python train.py --num_key_value_heads=3 --intermediate_size=576 --init_std_qkv=0.0269 --learning_rate=0.000961 --decay_shape="linear"
MLP neurons of a small language model. Each row is named by its layer, matrix (up: input weights) and neuron, and shows model dimensions 32-95. Each number is 50 + 10 x the weight over its row's rms, rounded and kept within 0 to 99.
After each neuron's rows, "fires after" lists the tokens most often just before its 100 highest values on Wikipedia text that the model never trained on.

L7.up39:50 33 55 38 54 48 46 66 54 52 47 46 51 45 44 43 63 49 67 52 55 58 56 37 33 47 38 56 64 45 40 75 49 57 50 44 40 34 45 64 44 53 51 41 61 35 68 52 54 45 65 43 43 67 54 41 44 51 79 42 33 42 58 48
fires after: " the", " The", " an", " (", " is"

L7.up340:39 53 38 62 57 54 58 57 62 57 46 62 45 53 33 47 50 40 46 45 53 46 40 47 45 60 46 56 43 45 51 52 67 54 59 32 64 62 56 63 57 51 42 65 57 52 51 51 68 48 44 59 42 57 37 61 44 57 54 44 57 47 56 59
fires after: ",", " (", " and", "\n", "|"

L4.up250:44 61 36 54 52 58 35 46 73 61 50 47 39 75 55 38 52 44 51 54 56 68 51 49 55 67 52 36 37 68 54 59 50 40 42 35 38 32 36 59 56 44 53 45 54 50 44 40 65 44 53 60 46 53 59 73 56 58 41 53 49 40 48 51
fires after: " In", " at", " F", " M", " in"

L4.up109:42 56 41 52 67 30 71 43 37 62 57 59 50 42 47 66 40 69 61 48 26 37 59 34 47 59 54 39 54 50 45 37 36 40 28 34 43 27 51 42 55 58 57 46 46 55 41 53 70 41 45 58 49 34 46 49 43 59 50 71 59 48 44 57
fires after: "\n", "|", " |", "-", "19", " 198"

L4.up208:56 70 52 52 55 47 48 74 65 64 55 34 47 59 48 48 43 56 54 44 69 62 69 41 47 55 63 53 45 60 50 62 50 37 51 44 34 55 34 63 54 60 39 48 48 65 27 51 64 50 46 54 40 59 46 58 36 54 49 53 49 36 43 49
fires after: " M", " m", " n", "M", " E", " N"

L7.up547:45 57 43 55 68 40 46 51 71 54 47 56 58 42 69 56 34 52 43 61 45 35 49 37 53 65 54 57 47 42 43 54 47 45 33 46 58 41 33 53 52 66 48 46 51 35 47 44 43 39 39 58 52 50 49 41 53 50 68 59 32 48 47 55
fires after: " N", " an", " An", " un", " The", " Ass"

L9.up80:42 54 28 66 66 64 58 50 57 73 51 53 48 44 54 47 43 43 40 44 53 63 74 68 51 60 50 45 56 48 60 54 53 47 32 58 48 48 39 50 59 57 38 64 60 39 40 59 50 54 61 50 52 42 50 59 48 58 66 55 49 56 39 61
fires after: " |", "|"

L4.up91:45 57 44 42 52 56 40 59 52 64 58 70 43 55 53 49 59 60 31 49 41 44 68 53 33 50 53 39 59 60 42 57 35 52 35 58 50 47 44 50 46 56 50 46 48 51 65 52 55 48 60 54 52 76 51 49 58 40 52 60 49 56 33 73
fires after: " M", " G", " (", " rem", " d"

L2.up122:45 71 59 43 29 26 63 50 43 57 52 57 48 68 49 39 55 56 51 48 52 37 52 49 40 44 57 37 41 61 54 70 60 32 50 56 57 41 36 41 42 47 54 41 65 54 58 47 75 57 48 57 40 61 41 38 48 51 33 44 57 44 67 63
fires after: "\n", " St", " S", " Re"

L2.up526:44 42 50 38 52 39 38 69 58 57 61 72 61 35 44 46 56 46 57 48 40 46 53 44 38 54 35 48 55 60 22 59 60 36 59 37 39 48 53 44 48 50 66 57 66 43 45 44 77 51 34 49 45 54 45 59 56 62 58 45 46 60 60 46
fires after: " b", " B", " Sc", " W", " p", "inn"

L3.up136:48 39 54 56 49 41 54 46 71 60 50 34 65 56 65 26 50 52 47 53 34 48 54 53 62 39 53 40 52 52 37 52 50 58 47 35 55 41 41 55 47 65 54 42 53 47 56 50 66 33 53 59 43 39 40 49 61 49 41 51 54 44 55 49
fires after: " d", " de", " D", " re", " st", " sur"

L7.up357:43 46 62 41 59 56 61 51 56 54 45 53 41 34 39 40 38 35 62 53 42 39 49 48 54 53 55 23 50 55 41 50 41 60 55 57 42 40 55 67 60 31 53 58 53 41 53 24 53 41 52 43 58 49 46 61 61 52 60 50 48 43 55 58
fires after: " B", " b", " J", " A", " St", "b"

L4.up299:49 51 53 54 51 51 59 60 54 64 44 38 67 70 50 42 57 53 50 55 51 42 55 54 57 28 50 57 43 49 59 39 39 56 61 33 31 47 39 34 62 61 52 45 39 40 34 47 56 56 39 57 40 30 42 58 57 49 41 58 69 43 57 61
fires after: ".", " G", " D", " W", " f"

L7.up2:46 70 45 64 53 32 54 43 62 53 58 50 32 51 41 50 41 47 70 36 50 33 50 53 49 66 46 43 59 48 59 57 44 48 44 37 43 56 49 63 55 47 53 48 54 51 66 37 56 45 35 53 41 47 54 49 49 58 53 73 55 60 52 65
fires after: ",", " K", " S", " (", " August"

L3.up477:51 63 45 54 49 46 60 47 58 62 56 47 57 48 70 39 39 45 40 40 66 69 56 36 34 68 38 38 51 36 40 49 56 41 57 29 43 26 47 50 49 40 49 60 60 52 51 47 49 29 50 56 47 42 33 38 58 58 58 48 40 37 36 55
fires after: " |", " the"

L7.up21:57 49 38 43 53 41 64 35 53 58 44 50 54 56 49 45 65 57 45 55 55 50 62 48 44 60 59 48 43 42 41 54 43 56 51 29 51 39 18 67 45 48 42 47 55 44 60 47 56 55 60 51 56 54 48 52 44 34 44 57 47 51 53 50
fires after: " the", " of", " d", " his", " a", " The"

L4.up490:58 53 34 50 40 55 46 48 40 65 37 61 56 57 49 45 49 57 34 63 59 68 49 41 40 55 58 43 45 49 29 37 38 48 47 64 57 36 49 54 40 53 54 53 66 36 41 38 54 55 65 49 46 51 42 35 63 47 58 51 49 51 61 53
fires after: " (", " ", " \"", "\n", " A"

L3.up527:49 51 61 52 50 39 70 55 52 61 47 42 52 54 49 35 25 49 52 58 34 42 44 59 50 49 53 50 36 49 38 37 39 47 38 40 55 51 58 69 53 38 56 32 48 49 51 48 50 35 47 52 34 45 31 62 45 42 47 68 58 44 42 63
fires after: " (", "\n", " \"", "ity"

L2.up464:49 42 68 56 52 50 59 40 60 62 55 36 48 57 56 42 56 54 59 58 37 64 58 43 64 27 50 39 60 62 56 52 53 45 45 54 50 56 48 43 52 44 45 55 35 54 36 40 60 49 42 47 47 38 49 32 63 58 47 51 47 50 47 48
fires after: " ass", " im", " Le", " W", " D", " De"

L7.up82:47 58 63 67 73 51 59 60 58 56 43 67 61 71 40 60 61 44 35 62 38 51 71 52 52 37 57 49 48 51 66 51 45 43 52 50 40 41 54 48 64 49 56 46 60 54 59 56 59 47 39 56 51 41 38 47 54 60 57 78 59 28 50 52
fires after: ",", " $", " ."

L7.up388:44 48 44 42 53 45 80 46 66 58 34 45 48 55 44 22 43 55 45 60 63 60 51 47 46 58 38 56 55 50 42 58 61 53 51 36 41 56 24 67 47 68 45 39 52 63 40 37 60 56 55 43 42 63 55 77 56 48 43 46 41 48 44 66
fires after: " the", " r", " (", " M", " C", " P"

L3.up6:48 54 44 47 48 40 68 50 32 57 46 55 62 43 48 52 62 39 65 48 66 76 55 53 44 37 48 49 44 40 31 49 59 41 43 49 45 38 46 56 57 55 41 50 60 40 41 35 70 48 52 56 51 40 52 49 64 52 58 65 58 50 59 53
fires after: " \"", " (", " c", " ", "/"

L3.up464:45 42 45 55 44 31 65 58 45 61 55 44 67 31 43 41 75 55 53 50 37 33 69 51 52 49 44 34 61 68 23 38 45 50 38 64 44 46 40 64 62 52 25 48 47 31 53 49 44 49 54 56 52 50 49 49 65 39 62 48 55 32 39 72
fires after: " g", " G", " ch", " Spec", " (", " P"

L3.up324:50 77 60 64 40 38 56 42 41 57 63 67 61 61 51 44 40 53 34 58 43 48 74 49 35 34 41 35 59 49 32 59 43 56 46 30 52 44 39 44 61 66 40 44 45 44 34 54 46 42 55 57 40 48 46 50 78 47 68 58 49 48 50 80
fires after: " 5", " 4", " 6", " 7", " 8", " 9"

L9.up214:60 62 65 58 56 51 62 44 59 53 61 47 52 34 62 42 52 50 48 41 37 42 64 43 43 57 37 49 64 62 39 44 60 51 49 47 65 52 43 59 49 72 42 29 56 52 54 38 40 54 58 50 35 49 46 51 50 48 60 55 69 48 58 58
fires after: ".", " ", "–", "\n"

L7.up550:41 60 44 59 45 38 56 52 54 71 57 57 55 52 58 35 52 55 64 45 59 51 71 61 35 43 48 53 53 48 51 40 67 55 48 40 41 52 53 49 54 62 47 38 59 66 41 45 53 41 50 57 49 46 49 68 49 52 49 52 50 53 48 43
fires after: " f", "-", " pro", "==", " E", " the"

L7.up252:57 52 35 56 54 63 52 51 73 61 55 48 43 43 46 54 46 36 59 34 25 61 57 43 38 74 62 50 48 49 47 32 39 49 39 44 54 47 36 42 50 64 43 70 47 54 57 45 57 42 51 57 45 42 42 52 58 43 68 58 54 54 46 35
fires after: "-", "|", " ", "5", "9", "2"

L4.up400:61 64 59 47 48 56 66 54 42 52 59 70 65 42 51 48 19 47 37 54 42 49 51 47 53 36 54 43 62 70 40 49 39 57 60 47 45 44 35 41 63 37 45 48 54 39 36 52 46 44 44 58 47 60 37 40 54 39 45 41 71 55 43 42
fires after: " d", " L", " D", "D", " Rele", " l"

L3.up258:42 56 42 57 47 46 42 55 35 62 63 67 58 54 41 50 63 41 47 59 33 56 37 50 56 53 51 33 57 54 44 46 56 52 35 58 59 53 48 55 56 52 60 56 56 52 35 57 67 42 49 50 46 57 66 64 73 47 60 65 51 39 45 53
fires after: " (", "-", " \""

L4.up533:65 48 54 64 31 44 52 36 41 51 61 47 63 56 35 32 36 60 34 61 40 52 49 32 43 54 45 49 49 53 44 42 37 52 56 30 56 32 65 50 62 63 42 67 53 59 56 59 65 44 43 51 42 43 36 46 58 39 44 62 45 58 63 57
fires after: " the", "-", "."

L9.up149:54 50 54 49 61 58 53 71 54 59 43 50 52 42 45 60 49 68 58 50 58 49 53 50 37 43 46 40 68 39 50 45 42 57 53 48 49 54 50 65 45 44 51 39 28 37 46 45 64 59 38 56 44 48 53 49 41 59 62 58 39 29 57 61
fires after: ".", "I"

L7.up243:48 44 52 35 46 48 61 66 60 61 55 52 60 55 59 35 57 33 39 47 46 59 53 45 52 41 51 64 37 63 48 47 61 53 49 53 43 46 44 57 45 44 41 46 54 29 30 49 46 61 46 53 47 56 41 66 56 38 55 65 64 55 32 44
fires after: " c", " d", "h", " L", " st", " g"

L3.up437:56 39 66 45 41 49 54 47 47 57 54 42 40 54 40 53 27 67 43 52 32 60 54 55 56 49 48 48 55 46 35 61 46 45 41 57 32 52 42 66 52 65 55 47 52 39 38 63 67 55 50 49 53 70 41 37 53 45 63 51 47 70 36 56
fires after: " W", " w", "W", "unn", "w"

L2.up16:47 57 51 67 73 42 54 45 68 60 48 54 56 41 62 36 62 52 59 52 46 67 51 38 34 47 45 41 65 55 55 54 60 41 40 36 45 49 39 57 73 61 53 57 52 52 27 27 64 47 40 55 40 47 32 48 70 41 60 38 53 35 49 65
fires after: " de", " At", " V", " en", " sur", " con"

L7.up96:59 55 50 66 57 42 34 45 64 52 51 65 38 48 46 49 36 65 43 48 58 49 49 47 60 59 53 45 50 48 55 55 40 38 40 26 60 34 60 57 62 57 56 59 51 55 53 40 61 33 44 63 47 51 54 55 51 46 66 64 37 56 53 61
fires after: " A", " an", " N", " the", " Y"

L2.up75:51 62 56 38 71 22 64 67 46 57 53 49 44 41 70 43 58 52 47 56 51 48 50 47 60 35 41 36 44 50 56 53 44 58 34 57 55 67 55 62 44 56 52 31 49 41 46 38 49 50 20 49 44 55 58 39 47 54 48 62 62 40 41 64
fires after: " E", " work", " h", " C", " H"

L2.up469:57 57 45 60 44 71 48 38 39 53 72 66 65 70 70 40 45 31 41 52 58 52 52 46 43 51 26 39 55 37 46 60 52 38 39 43 39 44 53 41 53 40 54 54 30 52 51 37 45 53 46 48 42 53 51 49 59 52 53 37 41 42 66 53
fires after: ".", " |", ")."

L7.up229:57 37 30 66 58 64 52 56 60 59 31 62 64 65 48 28 55 53 45 59 66 50 58 52 28 51 45 46 58 43 45 49 47 37 64 55 50 43 49 56 48 44 51 52 51 58 31 39 52 48 36 65 57 52 51 49 47 33 54 57 60 41 76 63
fires after: " a", " under", " his", "or", " out", "ur"

L4.up102:39 54 38 66 61 39 62 63 58 65 45 52 48 31 39 54 60 38 62 65 45 66 45 55 34 48 39 41 45 49 58 70 51 50 61 45 60 45 47 59 41 43 55 48 50 34 41 40 44 41 45 50 49 63 54 61 50 52 60 38 65 28 47 63
fires after: " (", "-", " the", " \"", " in"

L7.up210:74 65 42 52 44 52 53 54 51 48 56 38 51 53 43 40 62 46 45 50 71 52 46 51 51 60 43 50 52 47 39 52 38 42 49 27 41 54 56 60 55 44 55 45 52 65 40 53 60 46 52 58 58 50 37 49 45 47 49 69 50 34 49 44
fires after: " m", "In", " M", " in", " In"

L4.up28:44 65 38 58 70 40 49 63 50 56 44 48 45 50 52 24 42 43 69 48 51 41 44 50 47 50 54 30 47 59 35 58 66 59 35 41 54 36 39 57 45 40 56 50 50 48 53 57 54 53 41 60 47 49 53 48 65 45 58 65 54 36 58 62
fires after: " (", " \"", "-", " sub", "ated"

L3.up517:46 55 50 65 53 34 42 72 71 38 64 59 54 57 51 57 44 50 62 33 53 53 55 42 40 55 45 47 50 55 53 63 43 36 46 42 54 32 46 45 50 56 29 49 53 36 36 53 47 60 30 60 34 46 45 51 69 54 58 54 63 31 51 59
fires after: ".", "\n"

L2.up8:53 52 53 53 35 50 56 46 53 63 60 67 60 47 66 28 43 55 51 53 54 52 52 43 45 39 45 10 54 41 40 41 57 39 45 27 51 49 31 60 57 61 44 48 39 51 51 45 46 45 51 54 51 57 45 53 55 54 44 54 70 54 57 50
fires after: " d", " f", " W", " pro", " R", " En"

L3.up379:57 58 50 49 52 45 63 55 67 61 41 38 64 52 41 48 50 40 67 77 39 65 71 55 51 41 60 62 21 55 58 56 31 36 52 51 54 59 41 56 49 52 57 47 36 58 48 47 35 48 52 51 48 60 46 52 62 55 57 49 54 41 37 52
fires after: ",", " where", "ps", "."

L7.up318:50 42 63 31 43 45 67 58 62 59 40 36 45 59 41 39 66 42 57 57 74 55 57 48 60 48 59 45 44 38 42 51 42 40 37 39 58 34 52 60 66 58 34 58 40 59 45 54 59 59 47 59 49 52 47 47 42 43 63 58 44 37 43 46
fires after: " w", " H", " B", " b", " re", " W"

L7.up403:57 68 53 41 26 37 59 51 43 51 68 63 65 55 57 33 45 67 67 65 59 47 47 50 31 49 42 39 49 55 55 64 60 46 44 48 47 28 35 59 58 51 42 46 54 39 52 27 47 51 48 66 46 61 28 43 69 45 49 59 50 49 50 59
fires after: " A", " C", " P", " a", " O", " B"

L3.up438:59 64 56 58 52 62 58 63 58 49 55 44 60 63 49 42 41 33 56 61 58 42 60 39 55 52 47 29 60 35 44 51 59 59 49 26 45 46 65 80 50 52 43 48 64 42 60 29 59 43 57 53 51 66 41 55 55 37 65 65 54 35 65 71
fires after: " the", " m", " M", " f", " n", " Th"

L2.up204:55 41 50 47 33 47 58 51 52 64 56 56 50 45 49 45 54 41 42 63 50 46 44 49 41 51 54 36 28 47 33 59 66 41 62 33 58 57 44 54 54 47 47 58 44 22 40 45 38 57 48 53 47 42 48 55 67 59 60 53 61 55 53 68
fires after: "S", " In", " in", " (", " \"", "h"

L4.up130:61 42 54 59 30 63 68 34 42 60 50 41 46 57 48 49 41 59 59 40 57 47 62 43 42 37 47 60 44 34 41 42 49 44 50 44 47 53 51 43 57 65 58 63 53 59 41 44 56 51 59 50 22 46 36 39 46 44 64 47 62 33 64 59
fires after: ".", "5", "9", "8"

L3.up471:58 59 48 59 50 40 67 62 60 55 43 59 53 66 66 45 58 59 41 60 81 60 53 34 58 58 61 46 53 58 43 45 51 39 59 41 30 45 54 56 45 48 49 47 59 53 62 37 71 42 52 57 49 57 43 40 40 51 48 71 51 45 46 65
fires after: " the", " Sec", " E", " M", " S"

L2.up61:49 42 71 47 38 56 54 53 44 55 60 54 58 24 51 34 42 43 66 63 44 51 61 54 43 59 37 35 59 43 41 70 46 47 60 37 53 45 61 50 58 47 68 61 54 30 43 31 58 57 52 49 44 42 60 59 40 49 43 47 53 49 52 54
fires after: " b", " H", " B", " h", "B", "le"

L7.up491:40 40 61 55 51 38 62 66 62 59 48 45 43 49 43 47 50 43 53 51 51 33 35 47 59 57 51 54 42 54 53 64 69 48 56 39 49 57 44 61 62 55 45 49 49 49 50 52 53 47 50 54 41 42 50 52 48 44 58 42 49 67 31 65
fires after: " p", " G", " P", " the", " b", " g"

L7.up55:43 53 45 50 52 33 59 71 57 53 37 56 50 46 61 32 51 50 65 47 66 52 57 51 49 36 56 39 52 51 53 59 61 43 44 37 51 50 36 71 50 62 61 62 65 60 47 47 43 44 57 47 29 49 48 56 55 45 61 58 39 44 45 64
fires after: " the", " m", " The", " M", " g"

L3.up51:60 44 47 50 57 36 42 35 34 51 78 44 65 53 38 63 40 42 25 50 30 41 49 54 52 44 47 45 36 63 47 50 39 39 24 45 58 44 42 55 81 56 42 55 43 49 47 54 68 35 47 51 53 44 53 40 71 52 43 61 58 74 46 43
fires after: " (", ",", " August", " |", " in", " 196"

L4.up532:53 47 43 58 39 49 49 68 58 52 71 64 85 59 53 55 52 44 40 69 36 27 60 38 39 61 44 47 52 52 65 39 35 53 66 35 60 35 58 44 56 44 58 41 37 62 37 60 44 44 55 50 45 44 44 51 64 39 54 67 64 30 71 48
fires after: "-", "0", " c"

L4.up75:46 72 56 49 74 52 43 58 52 59 63 54 39 60 71 54 47 39 52 41 44 52 49 46 66 57 53 47 60 66 54 52 42 62 41 40 56 45 41 40 35 37 37 46 58 44 43 53 55 49 52 49 40 67 54 48 51 54 62 67 50 51 44 64
fires after: " |", " is", "-", ",", "==", ":"

L4.up413:56 44 53 69 57 72 54 50 59 62 45 53 40 37 64 64 64 59 36 59 42 51 56 49 40 78 52 33 56 62 39 30 70 37 54 33 32 58 49 64 57 75 42 64 63 49 47 46 69 26 44 51 40 43 39 64 47 54 63 47 58 44 51 61
fires after: "|", "|---|---|---|---", "|---|---", " v"

L7.up161:47 39 44 61 37 61 65 63 65 62 69 36 52 60 54 66 49 48 59 56 35 53 61 45 36 51 54 35 29 51 39 71 38 32 60 55 43 37 42 66 55 52 32 66 46 43 47 58 57 41 46 48 37 57 48 53 49 48 44 50 64 49 50 62
fires after: " |", "-", ":", "T", "ps", " R"

L3.up221:41 40 54 36 58 39 62 66 56 56 53 40 63 36 53 49 40 39 57 77 42 35 42 51 44 44 66 48 37 38 58 44 57 54 49 36 35 50 48 51 55 39 65 53 57 40 46 38 74 46 39 50 47 65 41 37 53 52 79 72 42 39 53 45
fires after: " (", " \"", "I", "-", "A", " h"

L7.up9:56 50 51 55 57 35 53 39 43 55 43 60 60 30 58 42 42 53 51 47 57 42 55 47 40 31 66 46 36 47 50 48 53 53 51 35 48 53 40 66 56 34 48 42 43 70 25 35 51 47 34 59 57 49 46 57 45 44 67 57 53 54 64 44
fires after: " E", " H", " f", " st", "ur", " h"

L2.up88:63 52 54 43 59 27 54 48 31 50 55 57 56 47 57 30 51 58 69 69 63 39 60 49 57 52 56 57 51 45 50 70 51 51 30 28 39 50 51 54 55 45 36 38 46 57 42 35 48 50 47 50 46 42 50 54 39 47 55 45 42 39 35 39
fires after: " E", " B", " J", " Fran", " Lou", " I"

L2.up366:42 54 51 46 39 50 45 78 48 63 59 59 63 57 43 45 41 55 69 60 49 62 54 55 31 51 27 50 70 53 49 70 55 48 42 47 32 31 57 42 49 59 52 40 64 31 51 44 49 55 49 54 39 57 42 52 51 52 41 41 61 56 54 61
fires after: " c", " ag", " dec", " re", " ac", " con"

L2.up139:46 56 58 44 39 43 44 45 54 47 43 51 37 44 50 28 49 63 45 60 78 68 44 50 24 50 38 51 46 32 38 72 36 43 54 35 43 47 58 55 64 54 32 46 55 54 43 43 61 46 43 53 58 52 26 53 47 53 74 47 66 49 51 45
fires after: " B", " Le", " St", " J", " H", " M"

L9.up320:57 48 60 50 56 45 36 47 75 49 61 54 44 67 47 54 51 48 48 49 50 42 45 57 55 46 44 52 35 68 53 35 36 33 51 23 59 32 38 59 61 52 54 42 68 42 44 48 52 44 29 53 53 49 54 62 35 42 41 54 62 47 59 60
fires after: " in", " In", "In", "–", "born"

L4.up298:52 58 43 54 65 48 72 52 66 54 49 44 50 47 50 58 54 56 61 56 30 66 71 45 49 49 64 27 42 51 48 43 63 47 46 38 45 52 55 65 48 49 69 39 49 36 54 47 42 43 48 54 39 43 41 43 44 49 61 62 62 49 42 50
fires after: ",", "l", "ps"

L7.up158:54 46 35 52 65 43 67 52 35 54 50 38 69 62 48 52 41 50 49 58 50 48 62 46 36 40 57 34 57 48 52 61 54 57 58 49 60 30 53 59 48 56 53 63 58 57 23 42 53 50 44 45 46 60 44 40 49 39 52 52 61 43 50 40
fires after: "le", "ie", "e", "es", " le", " l"

L2.up308:61 69 62 67 53 47 54 43 42 58 51 54 58 44 59 37 42 69 48 47 69 49 45 42 46 41 35 51 51 61 36 39 59 50 60 58 39 47 56 52 56 40 45 47 48 45 31 28 33 44 54 57 60 84 39 35 41 47 55 44 54 33 48 35
fires after: ",", " th", "h", " D", " d", " K"

L3.up45:62 67 36 73 56 41 59 54 50 67 66 51 66 53 67 51 45 43 34 51 50 70 60 49 45 49 37 35 49 39 45 48 64 52 51 42 57 48 39 46 47 56 65 35 44 56 52 26 57 55 53 52 41 41 41 56 60 52 48 42 41 34 45 52
fires after: " |", " 0", " d", " 1"

L7.up83:40 51 50 71 49 56 74 65 42 61 58 46 47 60 44 62 51 41 47 53 51 46 55 34 60 55 50 48 50 53 51 47 42 31 59 41 42 54 56 58 59 65 70 47 54 51 40 56 54 45 37 35 45 61 59 37 59 43 45 69 70 51 58 64
fires after: "-", "an", "i"

L3.up62:56 59 43 57 67 52 47 51 50 51 58 71 50 60 48 39 50 45 63 50 44 48 58 50 34 42 49 50 62 49 34 60 37 45 44 30 43 54 24 48 40 47 48 51 52 54 57 45 53 50 38 64 48 57 50 40 47 49 71 54 60 24 53 58
fires after: ".", "\n", ",", " Th"

L4.up523:56 53 46 60 53 48 56 76 65 56 48 43 66 48 47 54 38 71 56 49 44 24 68 60 54 59 44 24 46 57 36 43 45 39 50 37 53 51 40 54 57 47 42 40 56 47 56 39 44 43 37 63 44 30 53 73 55 55 55 59 45 35 61 71
fires after: " G", " g", "g", "G"

L4.up440:57 74 37 49 76 38 67 60 50 50 52 54 66 58 67 30 51 49 51 64 57 54 54 37 52 47 57 47 57 36 59 50 42 51 50 50 49 53 48 57 56 43 42 34 46 49 54 33 55 35 48 67 39 45 38 41 54 52 46 64 57 57 38 50
fires after: " C", " A", " E", " N", "il", " I"

L2.up475:52 59 54 45 60 44 58 57 62 61 64 43 49 52 42 52 54 64 41 51 52 48 49 47 39 52 40 43 69 35 26 59 60 49 57 35 53 37 56 43 53 60 63 47 56 41 52 54 45 50 51 47 45 40 45 60 49 58 51 34 60 36 49 56
fires after: " c", " w", " Sc", " dec", " Rele", " sh"

L4.up411:47 43 55 60 46 54 34 44 66 58 54 55 37 63 63 57 41 53 54 47 67 48 60 36 51 76 46 43 38 47 52 47 55 49 56 64 39 56 47 56 58 50 58 31 40 49 54 25 48 38 49 53 52 43 43 63 41 57 45 69 43 33 46 47
fires after: " In", " F", " M", "78", "F"

L3.up416:64 50 61 76 47 41 51 58 50 62 48 54 48 50 65 53 51 58 44 42 52 62 60 43 46 58 43 50 51 36 36 42 62 38 66 48 36 36 60 62 47 69 49 61 50 36 48 53 59 50 62 46 42 48 55 57 62 42 65 37 52 58 58 40
fires after: " p", ".", " sim", "cc", " n", "p"

L4.up310:64 46 39 45 46 57 54 56 73 59 51 38 57 58 64 57 48 52 48 43 41 54 54 37 38 62 46 44 44 55 59 49 69 49 64 39 29 39 27 73 50 56 49 68 70 58 44 58 54 42 51 45 61 43 49 45 56 44 69 44 70 43 55 52
fires after: "\n", "″", "0", "|---|---|---|---", "/", "|---|---"

L4.up40:66 51 39 48 60 43 54 47 54 51 64 52 47 60 66 54 43 53 57 48 46 47 43 48 57 62 51 45 40 61 54 44 61 43 63 15 44 33 51 62 54 47 42 52 63 36 48 32 66 46 59 52 40 66 58 42 47 57 48 49 56 64 77 43
fires after: "\n", "==", " ==", ":", "==="

L2.up483:48 57 51 53 46 44 56 63 43 56 63 43 51 61 59 44 46 59 60 52 48 43 64 36 39 62 55 28 49 44 44 67 53 43 35 39 40 43 53 44 46 46 52 45 61 39 40 45 65 50 32 76 39 68 60 53 63 53 53 58 63 38 62 75
fires after: "\n"

L3.up483:56 50 52 51 52 47 43 38 56 53 49 53 63 51 57 51 58 47 43 56 47 50 55 52 40 57 53 22 53 44 49 52 66 41 46 37 43 43 52 59 51 63 58 25 43 41 60 51 61 52 54 67 45 40 45 53 56 60 72 45 56 50 57 48
fires after: " (", " n", " kill", " se", " \""

L3.up476:63 41 62 52 54 37 68 40 50 55 35 52 52 44 46 49 53 41 45 50 37 62 53 47 31 68 43 40 65 45 51 52 59 55 44 54 48 55 56 54 49 86 64 46 65 48 53 48 50 52 61 53 37 45 49 53 55 46 72 51 55 46 59 59
fires after: ".", " ."